Weights of a small GPT-style language model, trained from scratch on English Wikipedia.
Size: 10 layers, width 576, 6 heads of 96, MLP 1536 GeGLU, vocabulary 8192, 44.6M parameters.
Architecture: rotary positions, no biases in attention or MLP, normalized queries and keys.
Training: a variant of Adam for these matrices, 735M tokens, 5604 steps.
MLP neurons of a small language model. Each row is named by its layer, matrix (gate and up: input weights; down: output weights) and neuron, and shows model dimensions 256-383. Each number is 200 + 30 x the weight over its row's rms, rounded and kept within 0 to 999. A neuron's up and down rows have the sign that makes its largest values positive.
Before each neuron's rows, "fires before" lists the tokens most often just after its 100 highest values on Wikipedia text that the model never trained on.

fires before: "1"
L7.gate382,185,175,217,211,170,222,219,222,207,226,183,202,111,220,237,272,218,187,173,164,159,217,212,204,145,190,246,173,219,157,208,177,184,190,196,181,259,134,235,262,211,199,206,188,204,202,185,191,208,229,257,197,236,269,202,206,170,221,274,224,199,182,218,155,224,271,217,283,222,193,181,240,223,162,210,227,204,182,191,181,216,221,219,215,216,212,128,218,229,216,175,203,197,212,230,166,170,193,192,153,222,154,244,181,187,182,211,182,233,178,169,200,201,168,224,226,235,227,216,230,178,192,222,222,183,193,200,240
L7.up382,224,213,195,249,244,195,209,168,184,202,209,138,203,238,235,220,231,191,244,227,164,204,173,235,208,161,195,185,143,172,200,171,191,165,182,219,146,214,178,186,193,222,213,181,199,237,202,173,210,243,185,190,223,167,263,155,197,232,196,236,193,226,236,217,175,202,219,209,184,245,210,238,240,209,200,205,219,183,242,161,185,255,261,198,191,189,207,197,200,184,203,184,226,210,149,161,160,200,271,200,196,197,227,244,271,177,179,202,173,250,170,223,193,174,158,185,202,220,205,229,169,187,184,148,166,210,216,230
L7.down382,229,212,206,222,206,199,217,200,194,158,192,183,199,217,207,167,251,206,247,232,167,178,175,188,238,198,215,245,202,203,174,192,234,219,208,195,172,233,186,233,202,240,182,184,159,214,156,210,174,216,283,195,184,201,191,128,247,295,210,213,208,201,229,176,153,222,231,230,175,219,182,179,220,224,174,183,217,206,203,186,232,220,167,224,151,215,204,138,224,228,221,167,250,195,212,191,219,181,224,219,174,210,183,211,235,180,220,239,162,211,160,241,193,184,168,210,169,217,200,210,183,153,121,250,147,189,229,239

fires before: " |", "1", "2", "5", "3"
L3.gate617,274,208,209,201,189,162,215,205,208,208,179,232,197,241,212,216,257,225,218,200,164,204,140,240,209,163,180,204,232,196,195,209,199,195,225,188,228,188,184,186,163,246,153,212,236,189,170,185,248,214,152,210,200,229,187,190,223,159,225,170,189,177,127,143,177,203,259,135,191,229,210,199,195,171,177,281,230,210,178,185,232,240,213,212,226,170,180,238,191,214,143,205,221,149,198,222,190,138,186,195,185,201,184,133,227,195,201,224,181,135,185,167,211,235,212,202,162,202,167,220,203,208,213,205,223,251,147,207
L3.up617,234,172,152,147,154,238,153,258,238,169,218,182,180,170,224,187,169,235,199,177,209,218,215,134,155,218,253,233,208,226,185,196,236,117,242,178,180,219,194,234,200,140,178,200,201,165,183,203,231,141,154,201,166,206,185,207,124,232,203,245,240,191,239,216,209,215,234,182,214,210,147,146,203,215,207,192,214,191,182,160,213,196,201,217,149,191,203,205,224,187,217,211,195,188,179,155,201,178,181,221,201,213,174,207,177,187,181,211,156,199,208,196,214,218,205,246,209,223,215,241,194,184,206,228,204,148,250,221
L3.down617,208,231,218,184,213,202,160,207,139,247,188,156,250,198,245,203,234,197,254,173,194,247,179,212,228,171,159,220,223,195,199,174,192,248,183,201,165,217,238,157,250,234,240,191,185,159,182,191,115,219,220,207,229,204,247,155,181,159,235,196,197,234,245,238,149,210,206,179,214,185,205,185,244,193,187,251,170,174,216,190,188,196,183,168,169,194,196,201,182,225,194,199,173,161,224,188,237,220,184,257,197,238,235,214,181,227,199,218,178,141,194,183,185,166,264,190,186,206,180,193,154,190,211,192,174,162,236,206

fires before: "ated", "ate", "ates", "ating", "ations", "ation"
L7.gate484,231,247,235,167,182,206,216,211,181,205,221,170,185,233,195,168,183,255,165,182,168,247,200,175,202,172,177,170,225,183,195,220,162,184,154,147,171,189,236,224,190,185,185,199,180,209,196,215,186,214,181,216,243,166,202,223,177,212,212,141,218,249,216,185,250,223,220,206,202,190,235,214,168,224,242,231,180,215,201,238,278,216,233,222,192,200,263,208,201,228,150,250,194,156,183,209,163,224,217,207,184,198,231,198,234,204,200,206,124,191,172,223,223,247,173,194,194,190,184,189,192,225,213,148,189,245,138,206
L7.up484,225,213,251,231,234,229,197,218,197,195,235,241,242,185,234,196,232,192,193,172,177,251,146,168,191,260,193,166,220,218,202,188,162,176,154,153,207,228,128,213,165,210,185,185,161,154,186,178,223,165,213,173,215,182,204,220,176,281,194,193,210,162,234,239,211,188,179,265,167,247,184,159,162,262,199,208,203,215,238,198,253,113,228,266,167,212,183,218,194,192,222,219,161,229,199,179,163,186,175,153,172,193,184,197,211,192,170,178,173,190,188,173,177,186,191,207,217,152,145,234,270,195,235,176,167,196,225,210
L7.down484,208,187,247,205,246,179,152,222,177,200,165,259,231,211,215,158,234,203,161,170,220,206,205,242,212,174,199,191,160,245,170,231,142,156,201,161,201,186,198,174,208,255,161,251,137,114,114,190,223,165,153,206,193,238,143,231,176,189,200,185,189,182,231,173,217,210,178,226,179,182,206,135,187,211,220,223,164,204,165,226,159,208,174,182,177,211,273,162,176,241,186,153,208,235,171,147,214,164,195,223,155,224,228,233,195,174,194,163,211,231,218,222,186,233,218,264,191,195,210,225,230,191,227,181,204,170,168,226

fires before: "2", "1", "5", "4", "ing"
L7.gate452,175,224,168,185,225,209,204,176,235,224,219,257,205,213,209,248,222,190,191,183,178,218,212,147,260,196,176,205,219,233,226,188,179,180,160,196,171,208,175,215,218,198,215,226,231,231,217,167,145,235,200,241,230,250,117,182,179,181,160,235,163,181,239,203,190,226,192,216,194,207,236,228,181,188,206,234,183,253,223,155,221,236,218,177,171,224,191,193,210,178,174,197,251,231,205,219,254,240,180,222,206,173,228,211,233,193,210,144,197,268,192,137,184,202,241,236,183,184,247,210,203,199,246,188,213,165,217,153
L7.up452,198,212,207,200,214,147,243,221,276,195,166,224,216,205,180,139,215,199,227,167,156,184,257,173,189,204,217,230,232,178,164,185,216,186,164,183,169,160,210,161,195,133,222,178,189,220,164,198,253,228,180,227,203,185,214,144,179,208,219,200,152,211,226,216,164,195,169,200,188,171,203,207,207,213,235,186,135,216,179,197,251,142,217,185,220,226,193,124,189,161,234,190,216,173,235,190,155,177,213,175,206,214,198,223,177,178,141,176,211,240,186,188,177,197,224,207,153,126,168,235,176,228,210,231,171,217,181,244
L7.down452,217,212,222,247,166,161,140,182,201,207,220,213,213,212,227,189,213,208,291,237,209,195,166,178,223,199,203,192,247,201,154,247,181,131,166,223,169,189,197,131,248,103,259,173,148,236,174,226,194,224,166,226,201,232,213,178,184,202,176,215,226,222,204,170,189,232,196,185,214,212,204,170,220,204,208,186,232,209,257,209,223,222,165,225,169,236,201,191,203,247,164,199,193,235,200,209,173,214,207,220,172,236,149,206,186,172,130,171,173,236,177,141,205,195,232,232,193,186,157,239,208,161,157,230,163,199,190,236

fires before: "0", "8", "3", "2", "4", "6"
L3.gate1445,194,206,182,176,211,220,185,151,171,201,240,226,277,192,191,232,233,210,210,182,216,207,217,205,217,192,222,189,191,244,165,192,165,173,175,237,217,150,247,173,233,196,168,221,165,197,235,201,175,151,189,232,205,227,201,208,195,203,220,182,219,176,146,221,237,212,211,158,198,204,258,217,228,225,194,203,212,187,171,180,217,200,232,185,241,188,148,179,186,185,145,235,255,223,161,240,136,178,242,223,193,197,164,219,231,194,210,252,248,195,218,237,193,218,188,213,177,210,163,210,222,186,176,210,204,206,230,194
L3.up1445,215,217,184,229,204,203,194,181,186,181,238,206,214,170,194,260,211,179,191,166,235,202,207,200,192,182,234,229,192,232,236,247,157,183,166,222,241,219,208,213,213,168,202,189,239,213,209,191,195,238,191,181,196,193,174,147,216,165,220,173,175,188,197,201,193,184,215,190,212,243,194,202,219,227,243,224,193,226,178,220,198,226,222,162,193,182,173,167,188,183,216,253,221,223,205,236,181,220,174,206,167,213,152,150,231,162,172,204,215,234,227,187,147,209,176,248,142,184,178,160,192,223,151,230,182,231,186,186
L3.down1445,136,189,181,228,246,167,187,213,183,248,178,242,246,252,208,212,192,187,175,212,199,210,163,193,246,239,167,217,219,172,140,190,211,164,249,225,134,190,173,219,151,237,214,224,209,202,206,251,134,172,225,204,217,174,198,222,228,209,238,222,210,201,242,230,271,219,199,191,212,213,169,156,161,157,222,197,186,181,218,193,213,129,239,156,240,202,246,195,192,240,185,175,209,181,198,162,232,220,171,208,211,238,259,227,194,200,210,216,156,188,160,161,203,194,193,222,161,229,174,182,220,230,236,226,206,205,215,217

fires before: "1"
L7.gate718,169,178,178,207,185,218,217,186,182,190,197,199,194,210,221,200,237,191,116,266,185,235,218,197,233,255,164,208,177,182,227,172,183,198,190,224,171,191,167,185,228,178,197,188,238,233,160,153,191,254,186,220,196,203,162,129,180,199,200,177,192,164,240,165,225,195,251,191,293,220,250,287,212,232,199,256,179,168,217,213,149,213,240,134,219,196,203,231,210,150,196,201,187,240,247,168,189,201,279,187,233,250,211,164,219,196,214,157,180,202,157,159,211,231,186,235,188,195,170,190,169,185,217,222,207,167,203,229
L7.up718,209,204,141,201,206,195,207,133,232,236,197,162,181,208,242,202,230,222,207,221,169,249,209,205,243,203,219,199,195,197,237,240,127,185,237,246,165,195,178,189,144,175,213,182,224,218,115,268,216,192,214,291,195,158,179,258,238,181,184,245,209,172,215,216,217,203,225,217,190,235,196,226,201,193,135,210,199,191,224,217,231,223,144,155,210,198,189,186,158,227,221,251,217,190,205,214,208,143,268,199,189,284,186,229,179,261,161,237,176,186,174,195,171,188,157,139,216,258,223,245,171,178,125,188,197,218,233,235
L7.down718,230,186,195,225,167,235,200,238,170,150,230,183,185,143,227,153,226,203,203,202,171,256,175,191,177,190,178,187,234,184,193,236,183,222,161,120,206,158,252,147,241,195,199,237,199,187,179,198,209,195,193,210,213,212,200,220,194,215,216,212,246,139,222,203,166,189,184,244,216,194,184,240,282,227,232,193,200,223,204,181,197,211,231,159,167,233,201,170,181,255,207,306,200,204,231,218,178,196,222,151,169,195,243,190,172,152,213,166,204,205,165,170,218,198,201,241,209,188,231,230,167,211,223,177,207,190,185,228

fires before: "0", "1", "2"
L6.gate628,151,184,213,221,241,177,245,226,217,205,203,210,170,212,195,204,203,255,208,153,225,203,209,198,244,156,158,145,190,164,224,232,176,202,158,203,221,179,182,210,186,155,209,217,185,232,218,224,199,217,231,169,178,201,183,170,145,190,226,190,231,231,205,201,193,180,242,227,211,181,233,208,169,180,174,242,247,233,233,158,214,214,238,217,166,186,246,179,190,193,188,186,227,211,225,193,180,198,177,204,210,223,261,183,239,184,231,195,233,175,170,190,175,217,161,229,174,213,177,196,219,195,162,175,246,126,219,212
L6.up628,173,194,232,189,206,224,191,184,210,201,256,211,189,272,194,198,196,231,180,189,206,218,199,199,241,190,206,209,193,233,221,171,206,197,194,226,151,183,130,186,215,206,234,161,217,192,158,193,181,180,190,203,202,157,162,168,235,158,216,225,234,191,226,243,184,215,183,191,178,212,168,184,261,189,171,218,223,135,207,160,191,204,228,203,248,193,146,173,141,203,196,187,165,190,190,178,199,199,190,173,230,183,189,185,196,157,200,166,139,218,164,200,221,156,224,176,228,145,121,201,208,214,199,186,226,239,162,255
L6.down628,235,157,212,219,156,182,202,212,200,248,182,182,205,198,198,176,174,231,231,216,226,208,176,159,228,175,211,215,187,224,242,223,186,177,162,186,198,199,249,264,199,174,158,195,181,226,201,220,147,225,241,178,164,196,159,179,206,160,286,135,197,161,211,195,224,233,184,175,158,210,184,246,169,200,183,185,172,220,198,161,192,190,259,168,211,211,219,159,191,193,172,202,143,200,231,116,189,178,175,183,178,187,201,189,195,154,185,220,182,205,162,160,223,217,200,214,223,141,216,190,243,179,206,223,231,198,186,206

fires before: "2", "t", "3", "1", "ing"
L7.gate296,221,211,238,187,207,179,108,180,202,196,187,168,291,222,205,200,205,216,188,188,164,227,151,155,170,176,226,249,257,209,186,158,171,191,197,195,203,261,173,249,175,222,200,229,193,211,111,210,209,190,173,184,251,182,226,174,265,156,232,171,197,179,194,234,168,176,239,165,201,224,170,157,201,213,194,240,186,208,211,237,119,198,143,190,209,198,170,216,154,159,175,173,191,227,182,200,194,210,219,194,173,208,250,215,200,218,202,157,210,246,177,155,149,109,210,218,220,207,204,158,175,183,203,151,178,198,161,215
L7.up296,197,192,204,179,156,193,155,188,230,168,171,220,159,189,188,176,262,255,169,209,207,171,187,211,228,215,185,164,227,219,232,194,248,166,202,165,209,153,185,242,162,174,205,167,179,207,233,177,213,162,202,178,198,211,202,243,153,208,230,156,250,210,188,206,183,195,248,196,225,226,231,140,153,197,229,242,205,209,180,209,119,156,196,170,198,243,167,210,223,160,221,197,260,252,208,192,216,184,203,195,220,167,215,237,202,282,188,212,164,242,240,233,266,183,184,248,240,221,199,203,208,193,203,188,151,222,198,157
L7.down296,224,215,234,171,258,229,220,172,205,165,202,235,222,240,210,205,188,246,155,157,175,173,203,201,181,227,202,253,199,199,242,185,201,211,214,198,187,116,248,166,212,179,189,234,212,167,154,204,236,195,219,220,197,203,198,180,171,176,229,235,187,154,161,179,174,202,219,237,234,176,158,212,269,199,223,227,270,225,147,196,161,216,262,219,256,171,229,172,217,216,207,166,183,181,190,184,164,191,200,187,195,170,219,181,171,249,164,260,169,261,193,242,205,201,190,219,175,253,214,265,198,203,192,195,203,179,180,203